{
  "d_mlp": 2560,
  "attn_scale": 0.125,
  "init_std_o": 0.0173,
  "weight_decay": 0.017,
  "lr_head": 0.00617,
  "schedule": "wsd",
  "seq_len": 768,
  "steps": 8362,
  "dataset": "wikipedia_en"
}
MLP neurons of a small language model. Each row is named by its layer, matrix (up: input weights) and neuron, and shows model dimensions 288-415. Each number is 500 + 40 x the weight over its row's rms, rounded and kept within 0 to 999. Numbers have three digits each.
After each neuron's rows, "fires on" lists the tokens most often at its 100 highest values on Wikipedia text that the model never trained on. A number after a token or word is its count.

L4.up181:497456496485529512524388531453485470482450513460556482509476520473454492520528520513525453594538571524431501490531466508517448487472478474474499492521515469492469496491528504493523502524550502485443467466429464469461539480479500475455517557393477501565527474453457527427458549476508450489525430526509459547445479505530467532534504514540477502452503551556458576524470542527550465509471
fires on: " and" 17, " in" 16, "20" 12, " to" 8

L4.up1271:487486443521482494548551456481488521592499521488444468531466476495487454525531492492502477470584536482542514483550504453530493536462515506499505512399466527550524426538416500539466439516458568425465499498472552508492455509503465495530412542534521456562535491476498533509483521539495561534548476502423542481486496509464522477595546520506554458453508481530474474541609529438450458532563
fires on: " of" 87, "," 11

L4.up1249:570457444457534468490473450572486481545492531527508560514480478508496544483504458621572494470527521543563493574548468553541427529445514525472500525505430501602532410465487536564551511428501410512480457467481509506489524506494490459482453394517582496476525518519546525480541437454569528480554489459480476530581470538498471510526461426477513477530544515468442467492540571560535457523464
fires on: " of" 31, " to" 25, " at" 5, " about" 4, " from" 4

L4.up1660:448496569454494470502520512554505435455553493567468541465503490495540514475513486522522445545528549554526400515518551560394542563497514537515531528595482449526571554514490528488532549532505438491548427537447497480579539468459533471492515493577535555483531520446463521505483542475550554453414494456459447563492480510537531530495508527469535494480539574526415461460521533476542515550465
fires on: "20" 31, "19" 19, "2" 6, "1" 5, "6" 5, "5" 5

L4.up2406:470440494554481429526441458490537522473500549528540535508523479485525514574477431510547392512604450527517537500499530545456456540546519431517543542534569463525506473494485463535498509492528493530470414503509472543481534533550510502492455491445449540427474504472469498427503548499504532534477522424471515463529562509515519528449522471508464499462509525514554573472480608437472523534444
fires on: " of" 24, " for" 23, " Best" 10, " in" 5

L4.up1079:503508612501520477503590478544548464446476524483521471506526460552507582533464470438479451552498565478463456488446476524476469487549541470474489474496507538483544539484540518448489427557477521517498458528466372486520505505471503565509439491488460462543511584457485545485504444485401485555538522544524563566452528546454418502501540461442455492512483540564483484486483487535519525531431
fires on: " to" 48, " |" 16, " the" 9, ";" 5, ":" 5, " " 4

L4.up431:461480482531426495467507434498508528525506500463457516508481484495552549499582511517486497407422494540542517458519491515434502531447542469506459520480520497513531427534455460498492446529538538580528506518559508455516517447460521520440465543456611488464505567495459492631551444613486468533540534519479491546508531513424497466530504500538558521503483499559517472447509443471394489512459
fires on: " of" 14, ".S" 13, " States" 12, " Los" 8, " American" 5, " popular" 5

L4.up1631:476436505572493548445488545505557478483491537603464531518486473413450459477551475478477502531462458537489480455527506453523517504465548482444455526480499510482528501552477536561450508516437428518550495510537495499528509483575444497525534587552383440512563561449494510530515516475489479436504542487511507433455561486510473439505497515457454447483495575539502430553552468514510492497531
fires on: " and" 45, "," 21, "or" 6, "res" 5

L4.up94:447474525499540464452497531550520523461482523572511489481522511560484546493449491534476450544444473535507483439465513555477530533501492448506508523518556522473568489441466546516541446488507447530482530541486484512525536542503514557504532523514534410517521490491473540362482477475435526565452497525471502466429427521508494559535503520471477457521505475467471484445553412384518501455546
fires on: " to" 16, " under" 12, " after" 9, ":" 7, " (" 6, " for" 6

L4.up1797:509533546468461449449534464494476496567575532447557470515566395523508475508526520505474536500518525518521496485521444560436545510456559494445505458565512491466445498531469460532465482535553424525487504440480441503587521463493535520480483511392510485576439463493526490479505504449532506530462529496496555451485412507560551570582520501537502544504502518469481525486478544489429447500450
fires on: "," 37, " and" 17, "–" 8, "-" 8, "th" 7

L4.up988:532483484403500419494486487546504479427472493505479490474570532457513579510475458498487491534544470499420514515475477501465500490454460495437520482544478536496547408476526521500536528460438541556494507505447450469538470541498461511530424464581480443470585542543545572504455501461454519472562493475484559506568444488557470545528471490483531459441474493545587528532464570522504453473536
fires on: " the" 29, " to" 13, " v" 6, " do" 4, " of" 4

L4.up115:471535480460538477470487555506498486538545430479443561486467467490532597559396530569467488470519501563553513547486476568551529524459554469515445442529509502517582557484494493537540425466465426500481530474463482587498541520552472467496475505523516500542481494519441517468455537490524519513522539511535445536453528555496497609450466601541589517533507484554463515537510538503474539447534
fires on: " to" 42, " at" 7, "er" 4, "," 4

L4.up951:463534463478557516490508426551499522515457479462453545494568545467438512521438523498466520564396463467541483495535468532440484426442587474416545499477523466590566481512486555524509447480481514440448510514486498511526534472459473477458512469424418462495565500493522529516506543495456492432472547396525595546479456534462494539441550451467554523460500465517481443492521466545565489580497
fires on: "19" 59, "18" 14

L4.up1449:492525542455470469474544531491523507516552465500476515537447499522494424443452482399408511472525469465460413503559528491532486552447495537465443487459498514551466463439469606535506485551487536528494518507521536533486455467562536525467475532564479524490468509476487543458527522470518571515513445547500536520514469578465483465515539513512465455515563538466540519538486492506478534534521
fires on: " of" 61, " the" 5

L4.up1153:448458478587437486520561477480546460550445469437507542528486546495424485484515503535487583464508496503479506538458570466483524499509484519538535486437521489455476490583520465452510550518514447506453495517475487454520518548524513547563532499424521421487494443462454509498534525536535480523460416525423494560609551518384515502466488497427550533475520520536610505465465442517492500459537
fires on: " |" 22, "–" 13, " place" 13, "1" 8

L4.up1058:442486529581511533493528565553408508458493486504555515485409492518564533489537524552480401467535524606428452478526509478573500541477490526497466503497557429441411497565395554498491448503519526453512526539535493450411474578499577474532486486497456473488544505491533480456438543520535508489543514520554507451570488494501594560489610508494435495521510472472494497462568497497399486503516
fires on: "," 42, ";" 12, " where" 9, "\"," 6, " (" 5, " before" 4

L4.up591:504573506531485512477498511552534501515513557528541440463418491450508506518485553473472517524571511503465527467504508574527499572494521528416503555469574465509537457529501479448419502555521529456521529469501546461527435483476519533540462430478424482444491548507466507519464544534459503525548486480494504550482510515522479500514537489564502496534446542567487516478511509457461505560439
fires on: " the" 22, " of" 16, " than" 15, " to" 9, " after" 5

L4.up2002:494477446542482528473466553521498509523456502521528439542591564488517471496470472522478478529489491517485526540491489500498468480565473544532543455438506415534521498514531432464540555551486534563431524449511596493537506448543493400498489491501474500479555505490454499457532484511453508511569475499512560532538546504499577463480527500462527536528521493425496523564425429481509403482412
fires on: "." 29, "," 21, "-" 11, "20" 11, "19" 7

L4.up518:494512496545477563551532436446527530474538590550485481504539499468522487550535504553529529488508506510466468467494525561487548385449471474468571548501491499511518513566515499475476506518506512467564469490465423529510556532516484468482513502557512498601469553517460576535474510452495543445426520528570475475458547527583479422513489496538575452426502497523453505438533593492500534500503
fires on: "20" 63, "h" 15

L4.up1936:506570462490490505464502426460452546526450575450550526436456484510513443528488578577520530524547529495477474532522488441491515507485546544588515394475518492529452488499498451431483532546423526504475482418524443441469487535527536469535529507529607499512448502473496468578522454569569524559511458443507474549554472509517445425525525451509468564498474542456562554536525484509496464462486
fires on: ")" 30, " |" 14, " |\n" 12, "°W" 9, " " 8, "," 5

L4.up2125:534460538473530516522495487550525512569516488470518488488497455511476510492573520433522504562489505521453441451489488566568492480571503542548480534384549523570523500510468518554495489471524576493582515527492521538502483443464501465465473494493517515500529499479535515529453527523554462483531540492453463570514554564511468491509510486507522528490432453501451503476483509429518491575478
fires on: "," 42, " " 36

L4.up87:534578513527521533566493483487451509521468479551509534488548530506465491552530535504499479493511455494474540442476550426508510481560489471547517464444502400446495496521500430580452495522554533494479481480477468443482474534469531416470474414453516503478476547489584476530549560540494446536581444451558527499499507454523497529502434487503561427550469525436500494513468530488565434471516
fires on: "|" 24, " this" 17, ":" 9, " that" 7, " such" 6, " G" 4

L4.up318:420464505527485589488477486508486511506489500434533469495480532453494516455508488443451544517409448456600490434484493564498471548442513460508452461474576467514559521471529433475493520512498423552477515478542476459551477508511466546470530531529464469432536574504553543447397429518474535468534535488526594483540493467433527531525469489493450614479509510540493422393475455511491473564606
fires on: " to" 22, " a" 17, " the" 7, " an" 6, " of" 5, " (" 5

L4.up1396:519497452519513479471501495525487454469558497476489414504504540477429503451461422558423461529515485459460512528554560548555514506485442500549550498464495602485548498499437521559403585454553493471479418536483464466541501482493507430495515509486494509478561556506448556505532441494496464455447501477512468515522528490431422512529530503495539485542499464482447431456523482564527525484532
fires on: ":" 25, "|" 22, "." 15, "\n" 10, " |" 7, " to" 5

L4.up1641:431504486489501539488440507494603567543541523473508488492467494513526447507533520390450461533467521532444574497489465525485410438536495604579464476514510524507458452452535447476466579512519532486455499464507553587555464396466459523490520488555559474507437497544525489516455488519531481520439502479395542535511520477501451415502491398494516491429449471510441546557471521463534539487444
fires on: "," 44, " in" 12, " and" 8, " for" 6, " of" 4, " that" 4

L4.up499:440470491488542521504510537548511445511546520446522495515552459472469434494549536502503535523499495569473497522465497461478483525486519496429423515455472563511510542508498478503510501483524495503500473575523524483503511507500486610482458505468473486505538482438481569479555568500438460438486512526470508479499481494463527483492528531614461485510494469528555530440467526476440503502470
fires on: " and" 22, "," 21, " to" 16, " included" 6, " for" 4

L4.up2038:553459505462538498528457525496518459430485465481539516456430477465492540410488525428512464456571482529447469404541523530567520438479548482486504511427486459493539472517526512499469498585493464551504534503489543464510499507440538557560551520518472476445504467488454465482483507549526490523518438510532529556532548531565546516485569428527518440464516489452461475509506540474519548569513
fires on: " \"" 87, "," 5

L4.up341:480552480485487385412476514518531564606474526466472489433510517564544508530528470567472491593529492533457514568443479499573510460549569491540482498446551480492507523527532443542538477521490490517519517497490577543451487536557481487561472547504459487430539556548502490436552469515487521520483518545478514548498545513549545493502459454460511495572534536570462482536450466472476524493458
fires on: ".\n\n" 77, ").\n\n" 4

L4.up858:524507539491442544487501544479512566475501485509477491460533490442451456490429468503481479498497446540490409452495532548445442497531504473479463455524505502562515439494589435555459460496444542523528509481508478482518490493578493571443522456542447606456488500585476496513489492454588544480548517564558478480507475495546525476524500510513551513491500558457522538559496443501485445477491
fires on: "'s" 29, " its" 18, " " 12, " their" 6, " d" 5

L4.up1150:538497581485523455446488566477407498569474487476555508525503448462439555460490534475542489518420392518506463554512531470559523561594525474459543517526433470528526459523477505486469564572525593515474529508508502499583531542535513482507480524508507489490534531489484456504469558461497466389475480505545464491501591462465522556539466451464497488451470471450525485506477452480544526464457
fires on: "." 25, " the" 17, ":" 9, " (" 7, " and" 4, "el" 4

L4.up726:522477512488573518537532550456521564477482615438517424450467566494537585466455571529504571523449472525475485553505477461545508530461471481501487471537539464464490454518495431498478499509502542508509449507541540490545521471473457534531544462486426470479518541622495529471501505512522542484529463476446483524508477498489428542424515560495499502505605506484481450475506500498516549526484
fires on: " Z" 36, "Z" 28, "," 8, " Y" 5

L4.up262:496483534437449478499482527478475503468461510566511532489452487396477485484504481490519446515555433526559524502523600463532487481445479468548457550491497498462476473507441576471529486530474479502536575558504538462525517531462482475553498546490431471538511459479449505465519538461428546475498491532504443446535560486496547529458511387481521476523497508551523534483514546472515498520526
fires on: " or" 44, " and" 20, " as" 4

L4.up2542:453513476524513558530507499428519528547515502454488497435462525507546414474468525383466466562519501499512465450504458470478407531527563504571477509490549470502461445480553462552485534550515466470476456479526440523580502429468447466490504528531521422518433524438511493494514494517559454554511475538432494581521549478528456428518432376542541462465523507517449521526500473542519524529470
fires on: " of" 32, " in" 14, "," 14, " and" 8, " for" 7, " from" 5

L4.up1291:561502509474464492502497553568565530494505448417516536441460501533452612527437466522511616583471494515508506485481566487550523562475511465541487468537516553562525547445459487498477493457509504566472519486595603577545461496549427514519556407493521482591434504493543492490482503503452453513488530515464546492533480474512452531527468564505484549488493507479428476450492432529523549584443
fires on: " Z" 15, " as" 11, "Z" 10, "S" 7, " co" 4, "q" 4

L4.up1019:488432414444533424477543463457512523529514498519483484446458457514505487578485496516545502484476442539484517504461496463503464422443484543474484497469527442481497538433515477448475501497471504493578531465439471529540462565550506490538429480489529550466439549515548633422473598548567510525450599429463482474502451549490549444529514493505549442442494535538423423468465501538488510583491
fires on: " to" 37, " with" 11, " the" 10, " by" 6, " a" 6, " " 5

L4.up909:469481558494527525555466472485534529499447461534502485459443526470479461565484495510528484508529493489478506578497450416498443562462525541472506493471478486502481486519479416506396451591510521590466484518517536504456513434417470457479489531515533567490488507488476496502443467466494519498563483458486516525583572501540503492440531577531611452505549536573529513496509504524479466435552
fires on: "," 46, ":" 14, "′" 9, "-" 7, "°" 6

L4.up1305:449476499533522507523526522497552378555440485524536513538558515452490522458449470505474469490485523457510473522501438516564478489508493561456514534566506528471526530528573471485441477505461508517463522494466502457495524545418470559520450493448499505475538460531455511505508484546489502503518458497561570610493402487478473486478442525524533536558509535493540587499527471549530450516606
fires on: " |" 32, " (" 12, " •" 10, "%" 7, " medal" 7, "\n\n" 4

L4.up1356:528464476497516508464527481489490528511489525511500495497465474492534521458503478509561516516493507514504534515506475464549532453454492537529449432480624504481546519579526445528456432515464493527495502457479443528505589556464532446538521524442464518475532507416555495493550556450532474531586548476491533498439429554446522552476465551528533514569509508479504567528396557521552502497468
fires on: " to" 67, " that" 17

L4.up63:418465468533495545478418425517511464495572454503533525439431526468516470532476490502504584508534507480553499512571458435489489449522551513534476546544514504516549547457490450502443513490526567456452470516506471567604475468542473481532514552539562568470490483457516539535591515459508526539431491544556529562475515450492443494441542453389523510490434473539531568515544541542555538477483
fires on: " on" 23, " and" 14, " at" 10, " Technology" 4

L4.up1811:487487512548489459509405557423461551532525441523488535523478533519490460511463544508440464503465506535523514505596466544521543427480478541483481404515457518439501550474586558598458522550508478529555548481559507478455542451492561482475499461603495508550485489547547518532495537477499464522540470534491511557466455520499471468527489554516440511536483486482510514516530521498547493512518
fires on: " of" 29, " not" 14, ":" 6, " for" 6, " that" 5, " no" 4

L4.up914:536505497440514502512517517442458517534522515533465485549462471522514504471509441467517549512522483502530496459473557475533482502472433526541517519472568457520525514494409503521439493461443470521529513502575483532530529556493476439521443502568527596511480520471504427473505504410543538461504526474472470508441440514518568509511461484566488468504543547494553468536548499539493478506524
fires on: " and" 35, "g" 8, " in" 7, "." 5, " into" 4, "Group" 4

L4.up2503:486521412412532559503534461495527467493500572539457463508543536525485475408497501503421499533503467520433561510571463468470495470494579509469524492528522414513446491494543498500503492437510480473493520525479553524523485491502535497478479506474520517488438506413554525518414515427535480431477465501506498571498513609479501569478507499484530507522425498543514439512571500556501547488563
fires on: "20" 12, "19" 12, " on" 9, " of" 9, " during" 8, " in" 7

L4.up2320:554594487487533480515528539491506471522469570496510460484504502547454511493423502598537541470483511476577492549489521424507513470543571512514504489485508486479459458514460429471558523464474500494460516512456593553452486471498472505523528583537523525468497497473458586582421459554508415440559491509540494495476462498459482484505458583376582494536426483432581478490486500517481513538494
fires on: "," 28, "." 17, " of" 15, " in" 9, ")" 6

L4.up1014:470462460452454578444480485546459468422518421392545523445487530510464463540435514492420581476521481502450412437508508516458460504479544523497521419477434509563542455533521488489469480507534536530601513504493540560520475488519497521548471490514532522537478465464490523518426480541521481493445514554579465489530466480553498438513519519518506453487434461465437531556457497541488494556449
fires on: " |\n" 20, " the" 18, ")" 11, ")\n" 5, "," 4

L4.up2490:538491545510568523519484526423518519460496505516462499459478521465595527560525474488585503523451529494463481512507508459512554443510482419540451514538520474442400479477475549485504445526510484477496462462502494457530506536517424505518483528485413503538434512513515539471453460513531420430495484485452492543467500409469552497535518529532485414481499465444429449496478469558467543536522
fires on: " and" 27, "," 19, " or" 14, " if" 6, " as" 5

L4.up475:417471519462532523490494442496559467427472470472420503530472501530474456493447500486485519526511576461479428497520457511555459479495526497408465546475529463544584500526453549546501527462471458522420433517469564489556465484466466478499451487486505500452512506573453535477531477533502506428507545524616510552501558513400426539536488510463563514520389532493538520428483576545519487442500
fires on: " |" 33, " |\n" 32, "\n" 10, "|" 5

L4.up744:462519556458550496517572500520567532477427564604496493520458494476523574441489453528542494555513429465496457415402494552474544510502466464524426537435514501555536510480459529571541533494521473508507537500451494549528497458468460395503544453424458479475501500491472414514488474496486511514518442485550522517521492493430506512498488521455522520542427449577501555458467401475485539493548
fires on: ":" 19, " -" 13, " as" 13, " |" 9, " is" 8, " by" 7

L4.up562:435471495546439499480496506540520458502487505529536544516507487502535584525488490536456515463515528565492462434469485588570444450524481531586441494499432453526567529577413454529486490514536450455488493601473437513448517525472524454593439510493469528506559568573544550500454501448512536546505496488483504444556525454489466550499523491502520573499509481544486499541527513507402478404481
fires on: ".\n\n" 61, "." 17, " |\n\n" 6, "==" 4

L4.up998:490457542472544482442557500453513477531504519520536596500535495517520497510440452483484556545575514498437420492471565472552486465476475548533518514476511561471501462488454465444542506443468456499472491530529529505480511470478419472484479525471511490518549481481488536536504485496515473475563485540468484500532499438462524469568437467468555456444526503562583513474430475455552479529512
fires on: " to" 24, " of" 17, " be" 11, " in" 8, " was" 8, " from" 4

L4.up2148:529561527509512562447508563512510492502542542470470473484476573508410516510479487493448563522429406494452490455599542478557560485454541565513495483465492529431568549430526488469466492546497530594535496511458521487488490444477485430506446449533419459444551506515494472483509446479451516511460514553470546557499461542450471489557457481496508460520492486526467473515541506543479460555429
fires on: " to" 30, "'s" 11, " the" 10, "19" 9, " by" 6, " " 6

L4.up2536:536456531525550548457456499552548419491480472502548479525629558430494437486504572581488483507455537549529493470486498488567496536505528485526515462473479475455587530519482492513456510463467493499550430552524531485534495538458525558509401499495521466478542584504426479445461571448548534492464492532483534557509443473491528523520536490571466448513540461479495589511441493560470487496546
fires on: " |" 41, ".," 15, " (" 13, "," 5, " I" 4

L4.up1804:498425432535452494493502505465487508625523517504427427445458446561514537474536554491532598515452541527483420503533544474522521544469514512502561442429468543508493480465443481500504517519495443468495492496537428498394507526507513519560501474542547483506537545457480491480432553540548461546552464484462464483492484472419570470561519567530473557507407534481509520460444440507529437477514
fires on: "," 56, " is" 8, " be" 5, " were" 4, " was" 4

L4.up148:467385494460476625555519518516452569529499514544547475498410560470462468459496446428506499448470548499491514441456539500474503434486544458578559486509423461595538472500564510516425463506526512545495505426501433506525381523511481544514533560511483534534490454536526501510513501516511500479479527520433466460508434515477495533488568506483522477409465562489483459463541475488487521540482
fires on: " " 62

L4.up1602:515476544493542539484497537558514482538507532395491483496484412528497515478470527469510480430538527416475503485540481505485496501544522553532404511428468554488531429505512546481535435483453492486481554549456498509477501558461495401504453516510617487517502430565546532544475358536494527524552525477549430565413437494481450491482519481494497504521511500445539478537515433563545505471478
fires on: "," 40, " |" 7, " to" 5, " album" 5, " was" 4, " formed" 4

L4.up1194:487466422525538446444503527551539524540515596434474499536427487492491547450453549479473520523459479498578471524527403429463545560516577519479547529490554481512504481541502559532458411518463548459558520520496514620530487525563493443489453490512540511500556467518549538483497549495434510560486491533534495504500450475544470497482475453556471478478481532489472503502584572475499488563466
fires on: "," 28, "-" 10, "ige" 8, " (" 5, " " 5

L4.up1841:450519487520552568492434513519476549504502479502608521488549513489516499507505458438453499443533470489508450488493523499550490466542506486491560515432520460482534525487459476464444479428550509499458519477448465450434417552471522496481505565517471525510518502482573520488498481489484500469483546534472529615530469456504533476444484487541500486435513507468501516508542393467475484562500
fires on: "18" 34, "17" 10, "19" 9, " War" 6, " American" 5, "20" 5

L4.up2419:526483449518469548502507458452535478508488514503529526496484491509417505479472574525550445479418467519512480547533469501534527469519563540530527542484509506510488540535475450536525550459527430523465492457481464529508504506514435472503448531541590392495509475561507530473467497512516479488543572471531450515398484495471485475419534535410574490463503474536534515527439551441539592461470
fires on: " of" 22, " for" 18, "," 11, " to" 9, " such" 6

L4.up1632:521514432546520495426479491552529500549522457462469567551458522459544505500430494513558447413491475431503562417532499548494554467534520487549528501414513482478571481480502499443553505477445511458470498496459503586382575549482403449531483575420466508403483451464476540627524414461484583457474473516513489512540505495492494574406482439504507489516494496547523545502524466434517565484611
fires on: " in" 42, " on" 24

L4.up2452:435394503518501487451491487437461468557512505534544558510522427552475474521496476516495461494548413488483529502482531501530479474541453511510466437508528577484521518500504533458459536465480452448527394475505525506525434486455502554516466500502601588511550540444526439497464528555486546507441545532494511525506501484487521488575465577503539518571516532513511474446471497567449534437479
fires on: " and" 34, "," 29, " as" 14, " or" 4

L4.up616:519481517485502469522480528515508412536589501455437510506506461572565458446487479488489540463463514562541508561442468488446511443526437457435500546497550511509591470522482425467475465516506409508555458491445501538482521559456506396475499512460473508489594486489584496509519525482529567453490508488549457482495518488486485514553424480501567519425483505512487544506412514428448515561484
fires on: "20" 30, " then" 21, " and" 7, "2" 5, " later" 5

L4.up1846:474473514506459587484555486564549512449512502504584581488528515531560460526528460480541501465587474494522569454508493483468477517454475474547570527582534519468517590563548504559545523503537547505509484503522465443516511477506520539509499503582534558454536491507458481568503538530496506529476515448575463498534489528522452539537490481485434476470490527485434431491495491507531530544465
fires on: " a" 22, " to" 16, " in" 11, " of" 7, " and" 7, " an" 5

L4.up2153:443442582551550511499441505478423460469556529486570504452527478550490451510515497507475518480468517437487561543442511480525531522516508475434520449497485568443519488518409424559567494500439489482516469495518468445531522565521479509501451560523544564485514488540544476504570505520495481486469482505456508563516564511543518456524452551434519479529440450570452521509360501481508520547531
fires on: " |" 25, "|" 13, ":" 11, "," 10, "3" 5, " to" 5

L4.up1522:553421485524532517556485454494456571495527480510440465467514446447480558519492507472575490511468487521494558389477547470500562510515508417480543499517482499570475509502499485480510518483527483529599498546493547541536490556449448555461516457521567509490504532497442509449541423471517518483511478457455517577477533538422563464519559473445480524516483391512465490464504496455473476480507
fires on: " As" 22, " a" 15, " as" 13, "As" 10, " if" 7, " time" 5

L4.up471:499509516514556521493535492558483539463462469544498467499486511549448460511482522491532474539434487523476520502465464482511456443461514477464486463463523577541535537496462479489525512422483501454447539463487451521429494523496484508524486505440516453489485546536554548442521517463428503530547513510528526502533515464519435565505451390463523461496518439467466495553501502584512493519456
fires on: "–" 13, " (" 12, "{" 10, " on" 9, "-" 8

L4.up1898:443503504464437490479569570450512536525460513465532499447448472490498460528535436490496491383488488508569526455489544422496475563477484493501419505528481524472538508488456500479434539544524504455553507507487493532510581418523493551486592574539542553514472516481477467571456485504458502453426460535551498443577493530491493516537532459508459486515481500488391483497475473445490435578497
fires on: " and" 22, " or" 19, " |" 10, " W" 6, " of" 5, "{" 4

L4.up240:465461547487465585518532556472593562436472534522502513496472516480453511466462525439473543413485470569470512407458496469478388521504438477464522524488453557542381482435476515404506540483439529512537515494532529488568449502550490418527527495577491543471484489533470514492516474440495501497488596551524518510487515569543518484529475484544512544476499440478493510524546461534494531462479
fires on: "," 48, " or" 16, " and" 12, " as" 6, " (" 6, " -" 4

L4.up2323:536511489523529519521428472476583466466517499512502494531487461536530462493548465494577544479482541538467459472520514500443553541532489503480526488500544542566521441520503458516513466502463506435527568458489412479541429494476503482539521513501540437469440532555502530426536600510490483483511541461500535559579531512509513545543507526501512480470491404488537495486444469446450493595483
fires on: " " 21, "-" 19, "1" 12, ")\n" 11, ":" 8, "–" 6

L4.up317:510489494453539522513552471443546482421442540543467570585462509511520531452466469487537537471467476492591540554484552582495522407501539512456510463514573427500489437498506527455510504464508524521548497472478514551522419506457458504497499463480462500501562497525479548531506528511595496497500451472483544495586529554496504542502482543416488552558536486489523427515454464544426445519567
fires on: " and" 24, " then" 12, "." 12, "%" 7, "1" 7, "–" 5

L4.up1915:500535619524486481420458534549482542526501500479399487507519514452485447506444488533546556447538479592437489521542484469507550519446536530497461499448491469543447502516498440551465524527484471492477536415427516529468532447507532514433549502516483467513534538485487517561489545504521426580518445440500499515536543574502449487477485557482458605494402526461525514515520447469483547481521
fires on: " which" 59, " that" 32, " who" 4

L4.up932:473472449533524458495517537551498477507514491492515480513507541494481434498512600497450562503513463526484501414539559510565513517479493455488548528496512491405497482441559520459541528494529516556523498443545535482514540495487485515491479545606469519526546549490612525500546597442474557482533503557489483538421592519448505440494474482544456457489515472525537452535492543546480439505488
fires on: "," 38, " and" 23, " China" 4

L4.up2117:484484477488514540501577484525453509507484523554514464436410491527529490432491598418464496542481445533535428495523478387512523565463466531459533446542480491484430417505516542507481535430481511497483547564559490517491496523511562491457557515493442484427547558461518453485514533510540508515455501573465468446456578483528479459515538587475485554483528527497479527582493497537494494489422
fires on: " and" 38, "," 26, " then" 7

L4.up297:546473464496452545505544523531450463444501425552478476504451491518501502487452525455564462537591497482431519471524519573566529545505472506510558470499407431464567509518443501556510444457496523486517490486454489519496438516529529428565491518509498519411543558598513564482413526505526583493522473482529456493479475450484474505447516511483521544503538501515491523506531482479508531430502
fires on: "," 25, ".\n\n" 22, "." 16, " in" 5, "==\n" 4

L4.up1125:530544452560448544464555417457545498484451470387535557429469483484486489510447535516480487524514411530498460498448498515459483500497538453483541447538524427465524440509494453557501565467510518512532492525496560427520486468502506497493509488438537488572487442575515604503366529507497526461483475477588526501511539460544494505485460409497516465532514507516491533538525497524490486504505
fires on: " " 37, " P" 18, " S" 4

L4.up2449:458535532552520457490481546463506461480507584483522521459580512468583430490403440578460615454515527469456485455487550446524572439488563488523558549426491474479488508523445530506462522497465462467476558536542455477531465532473517547492463457482500506491461477472485477507500430567500406514543419512521598552548494550526474554512523529531491528452509505544534507550491518577515517497442
fires on: " |" 69, " " 11, "." 9

L4.up1206:499451542563572556485451562553489564475497494470481482451436471558502519475556534468453550568478509502503538483463559550476562626507482498420530512594439529534473431558451544477521574523471509474465466506519442463497472532545519507497517518430487449463505547486477441553524583490510534527525512538457486503544599500497483404557490547543493505535495493510520495550528494500424531516526
fires on: " and" 56, "," 22, " or" 6, " (" 6

L4.up2298:496504493598439562475540496499532472516482427461577542540441440596489504504456531516456479536503457455500502506477537476483595550488487498490500412582497491491504487536458474485471570510478429458483466414459449484471493519506443532497503469472513518446519594544487504581589587478480516491475520571440507501506466468464454463560449512468444515466518548521485517522461538520460517410514
fires on: " and" 52, "," 35

L4.up2073:507490510541501492522466452493469496530499545468478489528461499454486562525514486437500524519510451495515511523484485506529571524456509511391468506515497534519541525497482540506514478502511473565335509474486465482536506435528489535490493534578452437520480488496500493530534453524510475474506465418586537483516500507495489494472457441501506528495555497491496524504464430487545463562461
fires on: " in" 50, "19" 8, "18" 5, " " 4, "In" 4

L4.up497:522556468506432499535538518481547515490473471439465586424455467500478470516410525534477466515469501512461558569495492524424463503472445523474466487502474503470493476483446463458402508504505510477457491491514549584529422512444482512496422484526507541571505504563516493473517448482526534487500499540508477488507600520477461474430515448543473416482514532561486467494530508475489481472498
fires on: "," 22, "." 17, " " 15, " not" 14, ":" 9, "19" 6

L4.up1720:503493452519497463544428472448380477534467464501582476491517611453506543448472484507474497555540415478565436443458460574552451520516433400476434463504571538445548476524518520476496431544538472474488491463534452412543524480476502525479533482446495524513497517488488540475416484469559544558498476538523485477524491539535545552493534484530499465539473520476511515521487485449418450519530
fires on: " a" 60, " an" 21, "'s" 4

L4.up2207:519437526462475543469472426476486508515497472551487552510492572461456591488469532466454503514442552496453485533475502503575507518494471478548560440494480472536486421454521558535581556470382461564485500472499488547567512462432538516509510474473492497474458579475490523524481450467495584476513544533538499488524456557454509517463439499509554504485471531515547473478495507480474467478556
fires on: "|" 17, " as" 14, " in" 13, " on" 6, " at" 5, " of" 5